python train.py --d_model=192 --head_dim=64 --d_mlp=768 --norm="layernorm" --positions="learned" --bias="all" --init_std_down=0.00348 --optimizer="adamw" --beta1=0.95 --weight_decay=0.13 --lr_head=0.0074 --schedule="cos" --final_lr_fraction=0.0 --dataset="wikipedia_en"
MLP neurons of a small language model. Each row is named by its layer, matrix (up: input weights) and neuron, and shows model dimensions 0-127. Each number is 128 + 32 x the weight over its row's rms, rounded and kept within 0 to 255. Numbers have three digits each.
After each neuron's rows, "fires after" lists the tokens most often just before its 100 highest values on Wikipedia text that the model never trained on. A number after a token or word is its count.

L6.up451:134151147125121133147116144157144119137096135165110128147162116132079093104143098144109101083137128144124128117127105165191128102077135120116156165148101101124150140159165082155168124186171159095149122114106071130155179104137134146158155146039115102090089092065156162092139168180150090105081144146122154084111218121116150107167123105097151146206097070177118093113115181121145063122115
fires after: "|" 21, "-" 12, "=" 11, "." 10, "\n\n" 9

L14.up604:093101114122127157113137117136115131150112086142150145067197128151147156106143106136150126157125101082159133135107082192140097203148097106120107082105130134164129058082117091146113116102167087124132103082130114135163166122146114126223128200086141150108128090134134136119163098101125116114140185146163079096157110132143152151154120136122172095142064098081137117113130118095121097156157
fires after: "\n\n" 96

L4.up114:167118088119118164096137113122076161139157166169125127105173081134099162122102098184099170108128103126117093156176125145125124165125091106111136125091135172122156141181165144178136145143130118179140129074120072181206140102145151139116142127141170065181181107106165070187172123147057079119108106171125110139078106142195121124176156129100129111120104138169172095139074123148102077111163
fires after: " the" 74, " a" 7, " The" 5

L10.up582:170134089084111185116186119094059089080096159195116177117128049105098111177090108199154128092086114172122104144143123202123153156095106108130156147092237152161166169121159112100128131126127111168177106125106108086177139115166125179186114136171178083120162173094132104148105151112117107134115168088109087147112198129114179124153129128089113107153106113140151103147135129160146143137182
fires after: " the" 34, " \"" 14, " a" 9, " (" 6

L11.up296:081118255127129128109174144111097120089149093137083187134107167096146117093121095100116186120148135104109158102170123160121147145133134108077200159149170186102122156169098135136128127192131124094117181118148102133172146077132166176092124127052164088067130109101117085179125113128078145109077130151120135138108138165170143113127149085162125095180076079127090184206166101148155130160155
fires after: "|" 53, " the" 7, "-" 7, "As" 5, ";" 4

L4.up627:069130114147123061149132169105153111180111035040162088069169165095097128139149166108131129151113111126126092111122096169138123080089133117153116121165187108179174158076146150166120157155133143071102154094143104165172127105209106130108172119062066140147158154086145094132195149126132088073103138136096129130083161117132152142079129110108154119202073150113108169134117129179083150141177
fires after: " |" 24, "\n\n" 11, "\n" 9, "|" 9, ";" 8, "=" 6

L5.up598:035116099102169092119196162149051095096140192130076172100144089120104147080062127090119123105134107152169136143170114147148125142109122163166138178075175134141100114185135093131112152090159085110132095111122189118157107099228153179147113168119152080151115143111120119201132107075103072077118147139085146121112136112136185148150134085146120101122093171154152080136191145175107122183164
fires after: " |" 40, "|" 14, " the" 9, " a" 6

L10.up18:117138110105110142157175144205062103118195133200139141103147079083143120105149162129156157139164110139103133117137122147136146140082124170151110131079171199089073105147172120115161092092134135172176149095170111081117080130176166174149155109169191060076124133110117085155071126106100129097188142109107108137098129118107137157110142111113218121178124123127147141164126090153076133141214
fires after: " the" 29, "–" 17, "=" 7, " a" 5, " an" 4

L13.up180:098110139175170149192167116138060103138130112115109159127188142134127111139127112170106134131109085135103131155171134153138079137115123116122160126151142182134152109173101142117106055113102150170112137084171093143161158089131067143099166132153173121112111187123150077106097140078122176075059152057125029132080146171172101160159184130193158109151097167163158094129135117111088114076146
fires after: " the" 23, "," 18, " to" 12, " an" 5

L16.up511:102163077162112158189152122151052158132163113116117130107163121119133124095113171096146151143142180110122128125116081164118087159125107103076167080151082116163122137130108099163163107065138142114150145066159140128127178044139074137128193136147067124084087148136103075151158110114075159149153161149173097128064127206198137159126160111185122076155096121143079157131138119096085152108158
fires after: " the" 52, "The" 10, " The" 6

L10.up169:090152113112165111094197156180122150105120101096104082129084137115176118074119137068108147164184102153131135143139155208134118121102133123120148072129154174159164129130121113226129122040118142119198172084135104177165118072139162175128138140076140103111140155124144096145130108103134094068062121114134115135086108151201152140129130093141137127140065104161120179137134125151158104097163
fires after: "\n\n" 46, "\n" 17, " (" 13, "." 5, " \"" 4

L14.up695:106090106162149154118156136158119102108150148122157154094106115104146115087086144144133162146153078084140196103122149096121141123081087137114128093131142083089122131130172126147092099138146101101171197110159129151182137185163136244090155141132100119104109112080101152220126104117148139161152164066177082091098128144218130173138141132124056138150123135094159147098152158183151102075185
fires after: " on" 65, "On" 15, " On" 9, " the" 6

L11.up248:090114100124118124137169147098133167108124095133153095079061120082143136113107198094126172149129124086120140149157136136134116119142138137121117140094132210161100122127143181098138126087137108103141120050153101101189076117123113179067170150091059114142106126130158123127146113098162088094171146096095119076113119134113138129138190129089132101143051152108119113141122126174105167143153
fires after: "-" 25, "|" 18, "=" 6, " 4" 6, " Total" 5, " |" 5

L7.up330:071131109158180134128151154175122101105149094075138088135145173098138120165115136109098124135144089088103123138138089191129133156128084147133113061202143160140185097148143131108130130092204146107148151124141091148131154099160108123090093141135148116163144183106164104085128164124134122103178140156135127149113124110209115138133134105166099086103107127207134099134144085166084171079221
fires after: " (" 42, "\n" 9, " \"" 7, "—" 5, " to" 5, "'" 5

L13.up639:088088084143136147108123136146097103104172107120125157057131113127114119143125092084173067133138154106159149184151079167127103175146086158123149091084122162116164134085106081154092097163161150116134124107081103117193138076148123136083056157116147130089098077127060140153143087132158193052165131095156101145147148133122180142166153125122117115112120131084119149150158109150073097161176
fires after: "\n\n" 94, "\n" 4

L11.up750:098184105065133099149158139204085156110130162140131122101143153059183148113113137133174163135137135178143141128202112160130123125162055113120132113131134128123165148171171105174179137131124160069153181079206103146097146153169130187150071150037096085152090138122113091165107109117114118092131129077120135099100144149147123132155174102113144106123133109091126103142121088163163117166184
fires after: " the" 40, "The" 15, " The" 12, " an" 4, " his" 4

L16.up500:123142180179109122161102129110139135138120126181189144073117090089124143113148143110147112135151095105147107105152119166111103161090153103094199119125145151152160136130171124075210119130089131138100205117102124140093093105212155041143115143169126118065143141086124106098158146115088162112105107111159086142092147142138179114116182056179099108127102088137099084191145135075112156117108
fires after: "=" 31, "|" 9, "\n\n" 5, "D" 5

L5.up132:112147154113134086136123122088157104158142088091110129171184146099068125145163155136184124132118067136076173122124105155172145096149175125115152114216099130143168096104145151122170104100168086077161143128111075126136088135134082179147127111179073069205153128117153079103188121088173129102128134125139114155116159125162150080033133115103145160141088087148142167133155125101122131138181
fires after: "=" 26, " (" 19, "\n\n" 11, " \"" 8, ":" 7, "\n" 5

L13.up349:128099095112157092174092089149194108134130123077109137131221128115101081160115107120068173165170103158170138185195147131148095163112047128109146036170129145110157110163123105107156086176102103127121147091126088124124155053082090101135099188131121084093153100116147139167139092185136111124099137086163158095114127153105147133125182098113120150107128063186145147112090131115070129136146
fires after: "," 87

L6.up315:159117144186121130180097107115160194103080064045124114075146130093100111115116126117131186138103128118124129127136114150128094086088144145129096060229188133137155108126132145131126160134136102124140104112112076177146116072080122092102140162106095131151131179116180131122175153090109142082118125141142143052062119162170110137092135076173133178155111133167172133120097138136118138145095
fires after: " |" 32, ";" 17, "." 13, "," 12, " and" 6

L6.up709:144120123151184034112106134157141143088122092023119054146103078053107110154099036077136133174128092130133108150163113165140094166146081092147103098209145142106143124123115108078095156144100076122138126085135154107141143156124104132121078188086153092153153099125134121168126157140172118120110107150043136128125143150180139164143141150128152145146161116167165123133095130149114169058180
fires after: "," 19, " (" 17, " to" 8, " was" 5, " would" 5

L7.up160:106035098127156148153140155136194140179118080054100114101133108142091135147127114121089127087175155069108119153115137137153105152138117067083117152172142166117181155103136106101139107071192093179132151162075151103147137089100106129168160161130098092162116149123137130119179079138135119133149137172102161109126122135169180187092177123109139137113120099094191087140161115169078097110152
fires after: "." 23, " to" 16, " spe" 6, "\n\n" 6, " because" 5

L14.up216:149130085072136167139158069121127197169128105175154086142108148112163119137058172167086116171126117094130124117129148127144160161147082098052124140135157144121135192114113158158134137153174075180098130149077101189135134127181113174129133131154153115087187103121104141186146125177136163129103103145176082082080103166111156171165177126116160062141107114117122135158064137119114130151129
fires after: " the" 46, " this" 8, " that" 7, " in" 7, " of" 6

L7.up83:070161131101109106190133111131127099152205145152137126133172091058168196122121112167138185095125140164115112126137129180137131199121117144113110099127113211100117098161137115073109110175151125159091176090185121086148115147175112204109144099139105084108154118107136061114121128117055128100158148085117105110100126171108199130150200059180122148154062128093118065160120105138101121124157
fires after: "|" 31, " the" 25, "-" 22, "The" 5, " The" 5, "=" 4

L12.up457:135104162185157125112127155132128094191145145047096141110149103161121126109110128113112064121182110135133146086130138123139130104090085093101111152131175197139087122139127103166141131128157154130163135084135048144169080151198137089170187140103135143009087097105103156093135139119091135199072141135142162144107157126094109183158200148153154096114105058126155129146096077142085122158159
fires after: "," 44, "d" 5, " April" 4, "ed" 4

L13.up278:094145115126136154095111104143132070152054080130118098117192161110099124079114091166138120132126134135086127190174115112174097143136152121151149116194107188146170184156155128086126109112110075116116141070125170125130082076158102111134085149198141112140138093132082071137150110078105068113115172136190130136112168180191157121137147080109132158114113129147165156164139163152142164084186
fires after: " the" 15, "-" 14, " –" 10, " \"" 6, "=" 6, " (" 5

L9.up687:067147118118167092147147165113081124147170101048137122110165116090120149116111146144155188110160090134130154171143089139170147136149132109128177148159160134145124188153133099126180093071157099112127075082156106155088170064083107152160098166080117154097122129113129082126132129141122111035109113129158123180112176148179190128133143136164119120142092055151072199141136112165133147131192
fires after: "|" 52, " (" 9, " the" 5, "\n" 4, " L" 4

L10.up294:125099174128195144115178124148070131101150155120104179096158113137096107111112084149108126127157160097094116156132136154103137139114169127090121084178194196144158119078133146167152146124092099133121121083100054158140108068122147068177149167115093114077160148103165128112142065155103106127103107164103080163112139127110104121164141191174206124139079104156116176155076137223104075129102
fires after: "\n\n" 38, "=" 14, "," 6, ":" 4

L4.up598:111142144098158170143103094136114130119140104145106083136191091062111133148172120114165121107166087121157088172190096119143148146158006182132116133163140153207108186136129118113142103118133026216094132081117122079128109098125164130126147130074167164111118247134124061133165100144146106085100161144079097187114176129159154167153128107131110115184139105140122104137103112173106103138136
fires after: "-" 44, "\n\n" 23, "." 14, "|" 7, "\n" 7

L9.up320:086115145156155110189095108109142127165134148115116111153122082138110142137183110094118126097149106137122145140219164150160107145114041150166146097155147119181143156191113098101078064140183092115153099099096142145150164077085100151153112143107077163086113171109174133128159112113121112097083135113081147106102144165165179145149129121187115164128090063115165100133089150179124150151069
fires after: "\n\n" 25, "." 22, "\n" 8, "we" 5, " Th" 4

L7.up121:079096113118110145153176168076166155204083081125122124113091131119125078096162164116128087128109117102081149111100073184176101124055097181153154140092193099197161105194141166104122138149112098143138080109111094127136111134137114106114124085133093091176094109091096092152194146076123109102083175119115144134123191117117169138103143093105165118165063126150089179173132150089108108141171
fires after: " |" 32, "-" 13, ":" 5, "|" 4

L10.up237:076156130105113123153126168124160097173170132149168078120150141080105156183120073113098131128185086152119093119156150197141127123094129113035125142092163142191130124123131071137149135102179112134154145117119118107127124113192108086113158119116119089119128161089149157111151126119114127129152185106104105152113154109148198132189121097194172082105076118139056137154138082199116175144096
fires after: "=" 34, "\n\n" 6, "ea" 4, "H" 4, "F" 4

L5.up104:077112126122124147123136130157088121145130087140122123128117116107158141113166187111158175123145061113106146138163115168121136189155085157083167063071120143133146121182140118158160103098151197081155156079209121114099112110127139179153140124130109093150147151118143098187102115123114121081160162133149140151092127181156155131047137120154106109122111175138034090160133175187121126138167
fires after: " the" 39, "The" 11, " The" 7, "-" 5

L10.up457:144155091080118058124133127176129160130139160097118181163160131074148157163142148068163164092143133170109173143209152149174107126126116126139165126129125146131200146157182078148112099137119165109133138123168106110158122083145082220127109137103145063117074108098095109125124150141234154117104192078097077184103148166095123131186147092062138120125107169126090139138089145133140123111202
fires after: " the" 20, " a" 19, "′" 9, "," 6, " was" 4

L14.up422:135050142106127138130154096151162086074086146058111146119091191166132121174169143088145104110146128119151105094134054146130115102107118070167117058062157136153104104076163107120110163141137169107158078150130080153118185102126115066094133162109091075109176139129189138117152053108126147160131104156188129131106150153119117144148119136108144110158072144137135111134181169121132139117181
fires after: " as" 31, " so" 7, " Das" 5, " Ana" 4, " age" 4

L11.up48:102074150189119091113205143122101179109147129101183058167080143127175132093138154144152128100149124105148144124120104175153175093110097198132102141099080143086084116114159155179162126103142142092136094107149116097159115109150142064089176118167156123066128134111115105094142113087140080086161145129141091147102086167130141131067134154244101138139109103160123149132128105163102119099103
fires after: "–" 29, " of" 13, " (" 10, " 1" 5, "-" 4

L14.up26:069072116122085131111142139154128129126095080100139150085130166151095064092120105129169102145173088117174114150145134187140115199139124107115113105137109134115100081107138034134169140153188141159128138077155098201147159142143147112142086200111164130113090187140108094128141103130184138109108150150150092108153154113150153160084143135145142114159127097124121149112128115150095074152097
fires after: "\n\n" 93, "\n" 7

L7.up415:150119149171142138187175124141051129114115135079102143146106125148148119144079165128101167110130126145127120132167132146139132153108095138153118105190164140098093104141133167106103187171100089144101107126117126154152140121155147173192084140132116158137125163110175069126122099072052123132107128191070168112117093176147123130164149057109101099163111149142125123157067123150114120072181
fires after: " and" 26, "." 24, "," 12, " the" 8, " |" 4

L13.up431:103093155140086169124156075164119116153125113136132129106137124145160088116134087190148163094132114110136255134099064153190134129086098109136150133116120159103115132067162145112121096096178133074159145092142117101128149119119072234141191140172148088139128123103115090172100085102128149145110094072119114090085107123147148180158203170172088086130128157111179111135132148130141133074138
fires after: " at" 31, " on" 19, " At" 14, " the" 9, "At" 5

L12.up274:126134183080112115156121097077122145164168166107123117110103188121168151164129063173090136116168110129122154126160121152146123146127164104038098095153144228148154136117127161127054122130182137127156107103162121137147101110162113126099109118068201112042157138102148097163122160119113108150062149113146117180120114140131162150195171170158192127095110093147128131179089099093124109121127
fires after: "," 23, " and" 16, " that" 7, " this" 4, " while" 4

L4.up30:120144149139125110096180096131086070116085151139116114119134095144171117134130092114159142133160114149110082136166125136166138115137051162151113143089158174170128146136137116167106152085131002129100114119140127076115115142148194123184124124175191124099149170100179130113156061118137073108101163179104125153107165179111128183114171081130085127181135116101184100131115096186113072099139
fires after: "-" 31, "|" 20, "," 4

L11.up739:165145190128164126128164111130197100139143073111143119152200073134112069093120092122131094105210086154125109108152106139195100107134074115165141131192179150167165116159152101078148186099108089161113119103123121071145097074119094148148119145156146120084146134089107153097143110077114157120065147151126174169135161186122143193153146128093062117135086117106152179182144104151142139122168
fires after: "\n\n" 15, "-" 14, "\n" 14, "." 10, " (" 7

L10.up93:062135128129140092083208124135131122132138082077156135167155088101174136151105219148080132112211109162110163108160105163141083144120114141124170130151174150115130160121173130097101143099112178109134175170202119089171151146194146116117176140177145041155090161104103063181115150085154145136087184126170151143085154105112133145130156188145109095150119127118082123161127157144042100095143
fires after: " was" 19, " the" 13, " is" 11, " were" 4, " are" 4, " a" 4

L6.up546:047130085129088083089145149161152131129159112135079101136160151061154110085097197121122181160120120188144124104150134147143153154108174148136108076078103184121163134137137114158135139136176174091164155058227148111141140082141169190133134142096118074152096133128120093120096131127163108080118170088091142128118095145115187116107180165069103065140065140107085126164099165106135100130117
fires after: " the" 29, " |" 22, "|" 14

L12.up750:132163157178223075172149089101147153120092112168119167159142124131076119092176118119120050111118101150179128110138048156159079143107170129138124140158125127206138117132147149146132138109121067147150083102093129100093127124121123101118133151133113112141146162098134048105161120154152078149138125188146081152121200120096121121091061079182099129208132122107077123134098136074157091153187
fires after: " |" 71, "-" 9, " (" 5

L11.up125:119175135071162158133112092123092072114144123095075140110172158140068141161153104087077138090141107170116082158176124155120128180127096116125152068157123129179131160194139104158149118067125142106140149111129072150184183051106066129121149128100118105133182150100125120160195087125126111119137145124149117159090163078169175102138102118160165143144058106193127148119152147187120124053126
fires after: "." 39, "\n\n" 13, "\n" 11, " \"" 6, "," 5, " the" 5

L12.up422:120068138172088133133115098136122108135137102134128121062119084125104096147090070119168074138174090100183154158158128197185161159151106148146157121138091167130179120088163079133180084106206165146178122055140169187174171102130108168115069207117128166110104172129109158151133091119124150120156092166134110105140139140145151120091138131116106149167118110136119144115109089136126076153119
fires after: "\n\n" 71, "\n" 13, " also" 5

L13.up364:131108201132103137184139096122099126136116120119149106118135111092103101106095148164169055132123113141153167149105067106190082103146149128176151121146079085250127146111123114110159129054116077138127091108086134118092108122204133155221157136141049151079134176108114110114166097176167116081081111144118133119091169140112152160117111095165159105125155108113161179128140169117141143143160
fires after: "-" 45, " |" 10, " %" 5

L9.up569:086142149164137092127170132146127158123108066097056170091202149125162097139110071127166108126234131097142134146157093156151137123128083072128142117120155084137116085146128101158172121106145169139176143118110065118103125090152138109142114146065080166102153185093092093152185138138171146094067119144059143132119151125132156150137128088108154114175140130153076166131144094176124115120060
fires after: "\n\n" 41, "\n" 29, "M" 6, "B" 4, "=" 4

L9.up155:106109104109170121110170107097125127144149070109103158133130114081210150068107071144103097171147122092121182177195125134081140128066148136099093139130167111129122108165132127127107121131163136116147112147122094139089145159144138179138096122120105075081063089128072180157177107124145138163078138094128144110120167166080121161167145178141096070146073166139134102183071149146142124110149
fires after: " the" 35, "|" 9, " |" 9, " in" 6

L13.up305:122151093141171150115131115112122094119089141120089103110189159118092118135115111110149115104123115158115129180130105142128154216133132123142121141148148170167138145117135100134124130089192120117160153062192097142042128137139191157176129117100119082150169178107117135138156152065088089077128161122122097156065137110150136120191145151099120096205062160193167105131147098163134122056168
fires after: "," 39, ":" 9, " 2" 8, " and" 5, " the" 4, " 1" 4

L13.up54:099109160143163193099114109171100139129086148187070155103093126117161115169145148132178105126148114173131118169183091179190127179134137121147191081139135094121101174131160128142150106123140131070210180121085122148126113159153149159157120155076135130155145134094100182139150132161204161053110079104097102116126137139134149091120105094070165123137131085095103159122111137112120082072163
fires after: " the" 17, "\n\n" 10, "=" 9, " \"" 9, " (" 8

L11.up626:117096162086135147114118108084142121133109077136160125117125104130115173107142121107162107047128053107149092074176123137145148080094105122098113155097176183106094122139150127141103141121211085150144154152118131093118085108151130112193184131111202177096116174111139151079186134121091126128080112111114089187103130115193148126189137069189141118116069118126079106141085118172093136128131
fires after: "." 31, " \"" 16, "," 8, "\n\n" 5

L3.up734:107069122152139123166151121129159127100115123094143083127132159128146135067143139112144154126183091120139094090116128146090129150105153158165051075135166195121102117156108127108104154153154100210132111126154193107117144113125096118194130244098086112118106144118162122111141103089133171158152101110031101112107095121117148143152157086132144106147101174104131111201117117138080084152154
fires after: " |" 25, "." 22, "|" 14, "-" 11

L11.up118:086145089089142074153137146135064135118178141135102132121150113179176078187104100087132173099075145129098121171162125178144100159107108129092104084114158124115170190116143131109117147112188177094164142124166100096142154107138133203134134212118139044125158187121145093178134130106142105154175144125168052115122136117177167124153168073078144086106088131108161086106069104144074088058142
fires after: " as" 26, " the" 16, " a" 15, " was" 5, " became" 4

L9.up493:128129144122137168123119128144119092133100097121154126143188149136125096100170153128133160140134083183080111099156086114200143120129123087175159051167091126203105140190154111115127193106104111117173103024128088109091100098168204137122105129107166165063161197080112114148133104131121123151139144106141155121103185135117153120166140069131126091189157146120114083129142163120122103198205
fires after: "-" 96

L4.up64:053066145120177154111152088130129090077055096116096116145140181112178057149111102107101132149165139181146127139130118160110094189114064167112079097130192154141072081152107113153125191081140130110142156115110168097167147120153137118129127201125132136140126142123139148130141136081114177101091097076129142133125085129119133149194163126108131069128102171130103177173094095181109128110127
fires after: "," 35, " where" 15, "." 11, " that" 5

L13.up525:078151109140201097152138090131076129119178177108159073108184078113097136096105134091130125125104163195143146098194049148181120139155151123141152123166065143148130193092169111140156163140111052154133102085122179112122084077176102203107160141130124113130123137104100082136134118125160073116137115089188147167127165112153138112124109091148183125155085160106143179162082142114145163132128
fires after: " |" 40, "|" 19, "-" 6, "s" 5, "\n" 5, " W" 4

L10.up230:140166161143145059146125083092143138101134102120102160144202137115158122179147096105154106098127125148184101154132087166174153114120099209083108097126133099249164108149101074142136142101149169152179162140088123167125173087116118099140098165120065180065159133104110053091147120145142126113115167096126115162125162159163188159172093132099119130161112083122047184142144117113152119148144
fires after: "M" 14, "R" 12, "D" 11, "C" 8, "B" 8, "P" 8

L9.up744:048160134138172147144138109116185138125129103073087118115184134109102132137112110069113117140168109158090094125164132146133078062115203107161072166182185129164073086154131095093102133142175059120137145116099077110146130074129086143171141210043091117137118173115152061106158158114136070080099145161102142160141119114121166154124161091135141124164090139124120123122126116085144128129077
fires after: " |" 22, "-" 19, "." 17, ":" 9, "\"" 5

L12.up16:116165143159101133129151125140127107135118132082079177108131110068081117116046151102148094096124045208155135103148123169139128119043116098129141112122174142149160135177152082134123118131116160129135155102181053086116137101202102102116138127130120141151159148089115105128219136095155087079092171134077159177114181133154188159049130109144171145160046126140139132170117077084091117045156
fires after: "=" 19, "\n\n" 15, "\n" 12, " (" 11, "-" 6, " |" 5

L5.up207:161092118122191124163058141158120109154112132014086093143148169130059159170233102109115115106140095104092129116185090117121094157142097074142073136172192123154154110110127134066067113124111103128144149129104156140174112083140126098094112172129174114121152117116148083149150124122130150120143141137064126120113087096173154199137119120122136147139131127149120162143129101196108211046147
fires after: "," 31, " and" 10, " spe" 7, " to" 7, " (" 5

L13.up227:086074180119172105147153096104085155102086126035151127110143114089111093145130108033117141133184092152101128151152110130133137121126154137162131122157141152133155069107140123188125141113115120163137155076075126174212100078151092092146153172050096137164158133133143135095212090087111125152049089130139115144127120143121157151114175142191152130164109138139138153122076112137100122109168
fires after: ")" 36, "," 26, "\"" 5, "=" 5, "." 4

L13.up3:114100171084131143154135130137188141121143148138117147130121160090164133151139159150083100129171083103110088127126110190162146108115192165084208139087111168125119110139150089124195107160112189133163083101120099133081129106191152082115123127098152091151129136084109096173155158131134179102100169078101145147139175128141189134104109117182150182095105064108075110156166135078151119143157
fires after: "–" 20, " Division" 10, "=" 10, "The" 7, "ea" 4, " 2024" 4

L12.up541:099130147166138063179118159113158134109155135045158131086179141122131147156156121127083103165144101104179150134172168167143098122143112098132113079145118168146138118162163089168164122119146156098177159067124111142102114107208097163192142150145148141082102192127145165164107049131133142116153139064144143110052120138153150179146162123129096127116088096126181131155079136124126142124078
fires after: "," 23, " |" 12, "2" 9, "5" 7, "9" 6, ":" 6

L12.up540:105198119112184107094145140139150101138096113099107116129143134160071115080055093156103126122136132160166122168145104159107112153103123069146134134154178112183176124149147124103109116113165116102178114109099103162168165110141117039156149124139096119135118107091137097113162119051131086030084134154115104145150191135121158118201121114113122101186092125234165127115160096101127153096121
fires after: " \"" 38, " |" 11, ":" 8, " -" 5, "," 4

L14.up481:038083128113102118111217139078086157157165127055145127157094094189117130078099111122133133096169148090150093141145119118104095178139090164132137076158144170092109092177139173150092114096118097121147155101129122123123185131105107157092132141154113132146096147132136101204085074102144116164116118103116134150111090117189128173155204160130157081142060206089122140153121144148070115152184
fires after: "|" 19, " the" 18, " |" 10, " to" 8, " a" 6

L11.up762:147036130144088186148176124141078118127179123146155065120120138089110124090152145142166100128147113112063136135144104179139161125075136160129109141067190206144116177146149119126114106128158156156201137070167119146109083140206150156137159130080157099174143101108133082131122156074130115118145175104106124111094132158118169146093133120128130076147074184115137107126197146152145082045204
fires after: " the" 37, " at" 6, " from" 4, " a" 4, " of" 4

L4.up395:068140107153160117130118140129068077094115113174120136123165082152082133129130124135169123091158061151134137158126100144156112084097151103124157147140168156183181117155106122133185137100138111098141119098116138090084156072136105112144091142110097139131137157096167134160148104095111095091054115094086146136113179133215202103081105109181108113141121106197179113125125131148135142161157
fires after: " \"" 22, "|" 18, " |" 11, " (" 7, " 978" 7

L16.up291:123147063117171111118170132142088130116083143107185140112147124213129108129179112161111153135116134124129149186139123165101098149069067112156116138112171135158124107125112161137110131157095063120139188092169094176118092115155164114101134092151150139099143101122123109139155155098062109093111170145100090186112099108141131146193144117108173100155118008141156139116152104195119121127126
fires after: "," 18, " the" 14, " |" 8, " of" 7, " by" 7, " on" 6

L14.up206:113104093100123143143165114160128133056144093136084149074096125096123121123059118100188112082156053142191116100093113167152108161147123109136119115125132133095159070144111061092124137141181121150135112085184098115131141119154144084160113180093155154119080088148105098115144113129177101130150129146155114134178155123179178153102138103154094135178080097094108191111166106171077121146106
fires after: "\n\n" 35, "\n" 10, "  " 9, " /" 4

L7.up602:130140108152155167134123164094069155160170150118069179135186095107154201148156044181168116071185149108124145156165097192140119146151122118113152144138121115115160138138156119072138127105200125100182159122163100101127158122156108225150136124076146100169103095091143128186122149183179095069089122108147134125105178132130180132116133150084127101178114153153086125151063159124122089116119
fires after: " (" 65, "|" 10, "\n\n" 8, "\n" 5, "-" 5

L12.up754:067185175142102119100164134131127169150121108074097080164175157110151086075077170145123182156155143124122135139120098174146108159148110176094117070150127158158072146162162132074175094133150117161167106113143132151143146113100153116067124136106142129138147107105121042103145169131137096045073134136183130156108130109150207147143139125163121145168110027139109226140118129117131143076183
fires after: "|" 21, "-" 18, " \"" 15, "\n\n" 4

L10.up105:093117123104139102129128159045121110139120113104119147115194130142134105158160087123134106110121162143074084114141112181176152115134134093116160144148147116136150133120122082141156134131145103125172163135076104131152113083203077144115131130114116161104135095098108134095150156117103107088050170147157117112125238127168197129118094100184149126146059088154101183152132144097133121153098
fires after: "P" 12, "R" 12, "M" 11, "|" 9, " \"" 7, "K" 5

L10.up192:097131166128167137144150117094133102114078128113103196141091118163131105093140112132106091116157099085129122100195096172208133120128114121135135168096116124225106107120141104161162101096220144088147122128094134151138095101135137108185146138124112151136095160097167112113199140159152102065097121178139052179108135093123158106156092077105162112152116060092108147145087113178114162079093
fires after: "\n\n" 17, " \"" 10, "=" 9, " be" 6, " 2017" 5, " 2015" 5

L16.up480:105102133148184100149245117173071140124057109144097114169099170168163127150131069118109192132203101070096135089130122139113151180131066171097157143105152149142099121130151149125101100183086106107122137130129080117161163133169158111091132138097110120075092103140124148125164161112070145099124157154117104144122120152130135105158172079178116125120186148113116114176137051121053110112155
fires after: "–" 40, " the" 16, "," 12, "-" 6

L10.up11:131135195105129126093158088169120137081124107111094099139160080105105114128112093121141103098158101131143126109151123145130138119120072204113099128171186174155191149101120097130115142143132120132130105095099097063174144059137164105140180210085118149146144202129143090119143094092168137093068104086065107153124136100135142132127134132065172170146091163136174157159078109053116110058186
fires after: " \"" 28, " (" 14, "\n\n" 11

L3.up159:118142089183133120122133135070165138127115060121160169089135131115114135102148136143112121163118155108075127096123098131107134059072099159125127102138208124191189148126149163130099126154118076167130074111138116195145106114143142093133141156100052146163132130100119134124165162118098118096090160074079132121057139134126127142120147066097167124179034130088145208203166157162125096136106
fires after: " |" 33, "|" 14, ")" 6

L5.up605:159099126137121142165090109101165150157138146059102101090111124171108137124118157099101164035145100161127098127123105145159103141109057080123144105172176121166120104147180115085103217111185103158163148143074164139150118106151104133121103149081110084135184130089150145132126112128116123153099135147098133143116124113158221249134166123208198103119126128183152128144119153176121164151082
fires after: " to" 36, " and" 6, " not" 5, "," 4, " spe" 4

L13.up582:086097162169128149156138112082152113170086109113131118084138140164124108152119089140189110146213109143190102127102144143146091180117135077104132107104138113114125072135119074124159148153157145138107126069157080200147136101158120061160120190090131172096084131143083138116151092141142135101094180137129096135176143118158184203090147128140138138187112040105155159113100026127078092184091
fires after: "\n\n" 94, "\n" 6